Weights of a small transformer language model: a variant of Adam for these matrices.
MLP neurons of a small language model. Each row is named by its layer, matrix (up: input weights) and neuron, and shows model dimensions 560-623. Each number is 200 + 30 x the weight over its row's rms, rounded and kept within 0 to 999.
Before each neuron's rows, "fires after" lists the tokens most often just before its 100 highest values on Wikipedia text that the model never trained on; "fires on" lists the tokens most often at its 100 highest values on Wikipedia text that the model never trained on. A number after a token or word is its count.

fires after: "\n" 78, "-" 9
fires on: "-" 78, "°" 4
L3.up1510,221,228,132,179,205,226,159,142,170,148,182,245,204,194,211,179,244,181,239,207,177,158,188,295,202,187,196,202,186,201,188,232,120,169,273,136,222,188,206,247,180,186,214,170,196,251,101,187,227,198,227,193,225,250,159,200,176,183,161,201,143,150,278,194

fires after: "-" 56, " (" 18, "=" 13, "–" 4
fires on: "G" 11, "W" 10, "L" 10, "K" 8, "B" 8, "|" 8
L3.up438,208,236,186,186,167,193,250,254,113,210,250,163,198,157,276,182,183,185,158,177,187,122,181,212,245,232,204,153,188,172,172,215,173,199,166,188,184,226,162,239,262,229,240,201,251,223,212,210,176,247,180,211,195,238,245,171,194,209,218,218,144,251,174,199

fires after: " |" 59, "|" 7, "\n" 7, "-" 4, "d" 4
fires on: " 0" 47, "|" 9, "les" 4
L3.up887,166,235,190,161,190,221,233,241,228,208,238,185,185,225,182,223,215,143,218,220,205,159,208,195,219,178,199,215,204,149,204,162,152,200,169,151,198,253,210,171,226,195,206,251,206,198,199,218,201,172,189,180,214,206,180,225,188,214,299,178,150,218,184,257

fires after: "-" 73, "|" 20
fires on: "-" 71, "|" 25
L3.up341,187,239,217,178,201,201,178,149,138,165,192,217,228,184,183,110,213,225,204,233,202,160,206,249,235,184,223,200,145,228,197,225,192,162,160,158,165,242,212,232,196,204,212,163,240,192,128,188,203,185,222,184,154,236,177,186,157,241,191,224,130,224,174,174

fires after: "\n" 47, "|" 5, ")" 5, "." 4
fires on: "-" 48, "\n\n" 12, "\n" 10
L3.up2759,200,215,189,237,187,222,165,176,167,164,192,231,188,212,172,142,158,194,213,247,174,196,170,168,219,183,211,191,208,226,205,206,160,272,214,160,210,209,202,223,166,187,251,171,194,239,197,213,174,184,250,221,186,216,200,203,174,242,180,222,234,215,159,176

fires after: "-" 78, "|" 21
fires on: "-" 98
L3.up252,205,193,209,160,194,198,200,235,185,111,272,227,250,197,218,160,179,249,202,233,210,164,232,213,238,268,184,190,148,206,205,215,144,161,248,182,244,223,183,236,185,216,177,181,160,212,171,252,207,189,175,212,197,235,175,212,231,180,172,191,165,205,224,197

fires after: "\n" 76
fires on: "-" 76, ":" 15
L3.up1349,209,210,206,196,180,204,204,124,185,193,167,225,234,213,191,171,219,183,217,192,210,213,200,247,190,229,178,208,142,172,189,226,193,224,259,212,211,190,228,177,163,165,250,187,202,302,179,252,223,183,286,154,168,160,219,216,201,211,145,199,162,239,197,219

fires after: "\n\n" 53, "=" 26, "-" 10, "\n" 7
fires on: "F" 18, "M" 12, "E" 10, "K" 9, "B" 9, "C" 6
L3.up2272,179,216,105,178,162,211,200,228,176,215,231,170,243,176,224,194,181,159,238,200,180,169,186,200,247,190,188,204,179,205,219,168,184,201,140,205,200,172,172,248,244,207,184,270,230,186,207,180,213,235,182,239,169,241,249,240,214,216,195,182,149,242,125,200

fires after: "-" 74, "|" 10
fires on: "-" 86
L3.up3220,209,254,186,226,225,174,187,229,188,168,202,280,229,204,157,170,215,220,207,174,207,194,186,205,179,223,220,204,171,231,205,211,194,211,198,207,146,249,189,224,138,240,221,224,215,182,122,222,251,183,213,185,228,251,191,208,268,205,219,197,169,220,204,186

fires after: "\n" 42, "\n\n" 19, " No" 4
fires on: "-" 59, " |" 14, "." 11
L3.up1789,154,206,183,174,246,201,173,213,202,217,188,234,193,238,183,189,122,171,244,175,207,218,211,248,196,216,255,164,198,212,268,221,129,200,195,173,201,190,216,153,210,222,240,183,197,203,217,199,189,186,205,252,219,205,174,193,135,273,213,186,216,232,197,160

fires after: "\n" 58, "-" 11, " of" 4, " the" 4
fires on: "-" 66, " the" 7, " first" 4
L3.up2253,204,221,144,162,196,187,150,175,176,163,179,221,201,203,191,154,258,216,219,180,232,182,197,220,225,222,194,219,191,217,254,209,198,202,246,196,210,203,192,202,174,207,249,211,173,166,182,203,240,197,230,206,168,250,202,252,196,124,185,202,196,197,216,135

fires after: "\n" 83, "\n\n" 7
fires on: "-" 93, "=" 6
L3.up1436,153,198,176,219,169,251,122,210,153,188,267,236,233,244,183,146,235,241,230,220,173,202,205,242,221,227,174,235,168,243,191,260,185,222,222,194,206,242,161,213,158,200,218,182,192,242,195,199,205,188,185,230,194,235,188,233,196,201,228,201,178,201,161,181

fires after: "\n\n" 33, "\n" 25, " career" 4
fires on: "|" 54, "\n" 15, " (" 13, "." 6
L3.up260,187,204,214,197,207,194,157,182,197,187,176,239,197,207,192,197,91,209,232,222,213,207,202,201,186,184,196,151,208,252,222,202,164,177,205,265,214,171,243,137,189,174,223,216,247,230,191,196,196,181,193,263,144,195,229,227,104,178,190,246,200,263,221,203

fires after: "=" 94
fires on: "\n" 78, "=" 20
L3.up340,158,207,215,168,164,193,232,180,192,200,150,268,173,196,218,154,161,182,256,199,166,204,202,198,201,192,213,152,191,222,242,240,184,221,226,181,197,202,234,218,240,225,237,207,241,185,200,278,197,206,170,225,170,250,213,206,137,202,155,233,215,246,219,212

fires after: "\n" 79
fires on: "-" 81
L3.up297,188,184,225,204,165,202,184,163,128,190,199,157,268,231,239,196,274,144,208,205,220,180,212,216,183,230,185,183,194,221,181,183,236,205,225,225,211,227,207,205,195,192,197,162,199,222,225,220,219,169,210,184,183,184,230,137,203,239,199,189,137,208,217,214

fires after: "\n\n" 46, "=" 42, "\n" 11
fires on: "The" 18, "A" 15, "\n\n" 10, "De" 8, "St" 6, "Co" 4
L3.up650,204,233,211,220,180,222,180,203,145,206,211,250,222,248,204,171,165,224,234,228,202,230,198,213,215,199,270,136,154,205,248,224,148,224,207,146,193,166,201,197,213,202,249,236,165,191,188,212,247,227,283,267,146,209,268,249,195,216,211,241,161,291,225,219

fires after: "\n" 72, "|" 15, ":" 5
fires on: "|" 63, " 1" 12, "-" 8, " 2" 7
L3.up3744,165,228,159,197,173,217,195,194,201,195,225,165,172,195,220,177,228,171,220,205,179,191,194,247,219,237,211,147,149,147,192,215,134,239,200,174,235,216,196,242,172,205,188,203,181,219,208,199,176,195,199,201,262,243,191,233,133,226,217,216,187,198,167,256

fires after: "\n" 47, "\n\n" 15, "=" 9, " |" 6
fires on: "-" 66, ":" 9, "\n\n" 7
L3.up2638,217,233,240,228,196,262,154,211,239,229,180,246,204,213,173,156,128,162,203,199,144,225,195,212,209,237,202,207,169,193,196,214,110,204,205,193,190,210,200,157,212,175,183,213,194,225,178,207,211,150,259,238,189,199,240,171,172,259,278,257,225,222,198,165

fires after: "=" 57, " |" 9, "," 6, " U" 5
fires on: "\n" 57, "." 23, " Notes" 7
L3.up3200,222,220,213,196,178,215,202,169,187,198,161,168,243,166,215,207,202,187,286,193,216,189,219,198,219,180,198,129,239,222,183,180,222,187,211,277,177,225,204,197,212,179,201,245,168,210,183,202,177,156,212,260,224,205,197,227,152,216,161,225,168,147,192,142

fires after: "\n" 35, "°" 10, "-" 6, "N" 5, "00" 4
fires on: "-" 39, "N" 8, " (" 5, "°" 4
L3.up4542,177,199,201,281,243,157,150,216,205,219,149,201,194,154,260,193,192,149,214,180,193,220,210,263,153,197,158,170,155,235,152,159,227,223,236,233,162,250,193,192,178,199,254,145,212,251,168,210,264,212,214,161,187,234,242,203,181,231,167,219,190,213,166,200

fires after: "." 38, "\n" 20, "," 14, " However" 6
fires on: "-" 18, "." 14, "\"" 12, "," 11, " and" 8
L3.up1946,173,196,94,202,137,241,178,221,156,180,289,212,182,199,197,188,170,194,223,172,196,207,204,260,199,189,213,175,183,158,191,204,211,251,230,138,213,148,206,226,163,191,220,224,174,205,228,211,210,191,187,178,183,224,212,238,190,249,192,225,233,234,170,232

fires after: "\n" 26, " 0" 14, " 9" 8, " 4" 4, "|" 4, "  " 4
fires on: " |" 58, "|" 30, "  " 7
L3.up2513,142,187,197,185,161,196,229,219,151,170,206,202,210,199,192,158,214,180,244,215,155,197,196,237,190,204,218,153,199,197,210,199,183,159,212,231,190,226,204,210,126,222,192,176,221,235,209,249,223,241,200,207,159,180,217,189,205,236,164,210,163,179,251,167

fires after: " |" 46, ";" 19, " U" 8
fires on: " 0" 65, "″" 17, "." 9, "′" 7
L3.up4367,135,176,219,171,215,171,163,188,252,203,167,190,176,230,203,176,205,212,206,179,196,199,182,212,196,224,182,178,212,253,164,183,189,186,184,209,187,178,178,177,166,231,248,179,150,197,213,168,194,153,150,233,215,233,196,215,133,194,146,235,174,206,174,240

fires after: "\n\n" 30, "." 16, "  " 9, ";" 6
fires on: " |" 59, "|" 41
L3.up2920,165,218,259,236,211,180,162,224,205,188,155,211,149,181,150,168,136,201,298,194,163,210,205,189,193,191,219,182,160,241,236,161,156,189,88,130,202,239,203,115,191,222,185,202,236,230,218,161,220,185,199,230,235,217,247,169,168,197,130,220,136,246,265,225

fires after: "\n" 46, "=" 16, "-" 8, "\n\n" 5
fires on: "-" 46, "History" 8, "Personal" 4
L3.up1444,192,220,188,210,189,256,226,159,153,213,275,271,192,204,207,184,211,250,260,161,147,218,216,241,239,224,177,228,181,181,214,188,149,277,191,190,211,167,230,130,184,214,185,182,200,174,192,214,231,190,230,209,178,238,218,219,229,268,185,216,171,240,188,184

fires after: "\n" 48, "-" 9, ":" 6, " /" 5
fires on: "-" 52, " (" 9, ":" 5
L3.up2557,202,230,203,237,258,222,173,230,198,177,158,273,190,152,182,229,225,264,186,216,243,199,206,210,189,196,193,204,177,229,199,226,194,284,245,182,187,174,200,178,163,175,241,268,216,197,176,244,217,173,259,189,212,156,208,176,201,166,235,240,172,193,269,222

fires after: "\n" 92
fires on: "-" 92
L3.up2886,158,224,189,211,230,222,177,173,149,222,192,259,177,224,239,158,200,188,251,192,159,216,201,220,241,204,180,192,218,151,169,263,156,215,167,177,189,204,219,235,252,184,210,218,205,225,181,180,211,176,230,236,214,166,221,181,250,243,278,227,183,243,221,234

fires after: "=" 49, "." 22, " =" 8, "\n\n" 5
fires on: "=" 51, "\n\n" 45
L3.up1140,180,248,180,158,182,234,179,210,156,149,245,220,236,217,207,178,205,178,217,209,138,201,205,195,225,196,203,212,191,258,242,220,165,239,237,175,165,230,174,177,205,160,262,202,231,186,213,266,233,217,241,239,216,224,223,197,188,185,174,219,197,219,241,168

fires after: "\n" 78, "-" 20
fires on: "-" 78, " Release" 4
L3.up1079,207,213,179,204,194,247,196,168,159,177,200,209,245,180,232,195,236,128,252,196,185,203,187,221,182,219,180,185,196,210,229,167,191,284,245,222,236,182,217,194,192,200,214,139,175,215,150,188,237,177,213,207,208,212,170,221,245,162,154,217,187,182,189,212

fires after: "\n" 47, " is" 12, "-" 7
fires on: "-" 47, " a" 18, ":" 13, "weight" 5
L3.up368,148,179,203,193,173,181,179,158,191,191,187,184,227,195,232,206,254,140,225,230,205,205,188,244,252,222,169,213,157,188,172,173,212,222,181,159,202,209,183,256,221,183,200,172,195,286,201,201,207,195,269,207,189,179,246,192,179,175,180,192,235,178,153,197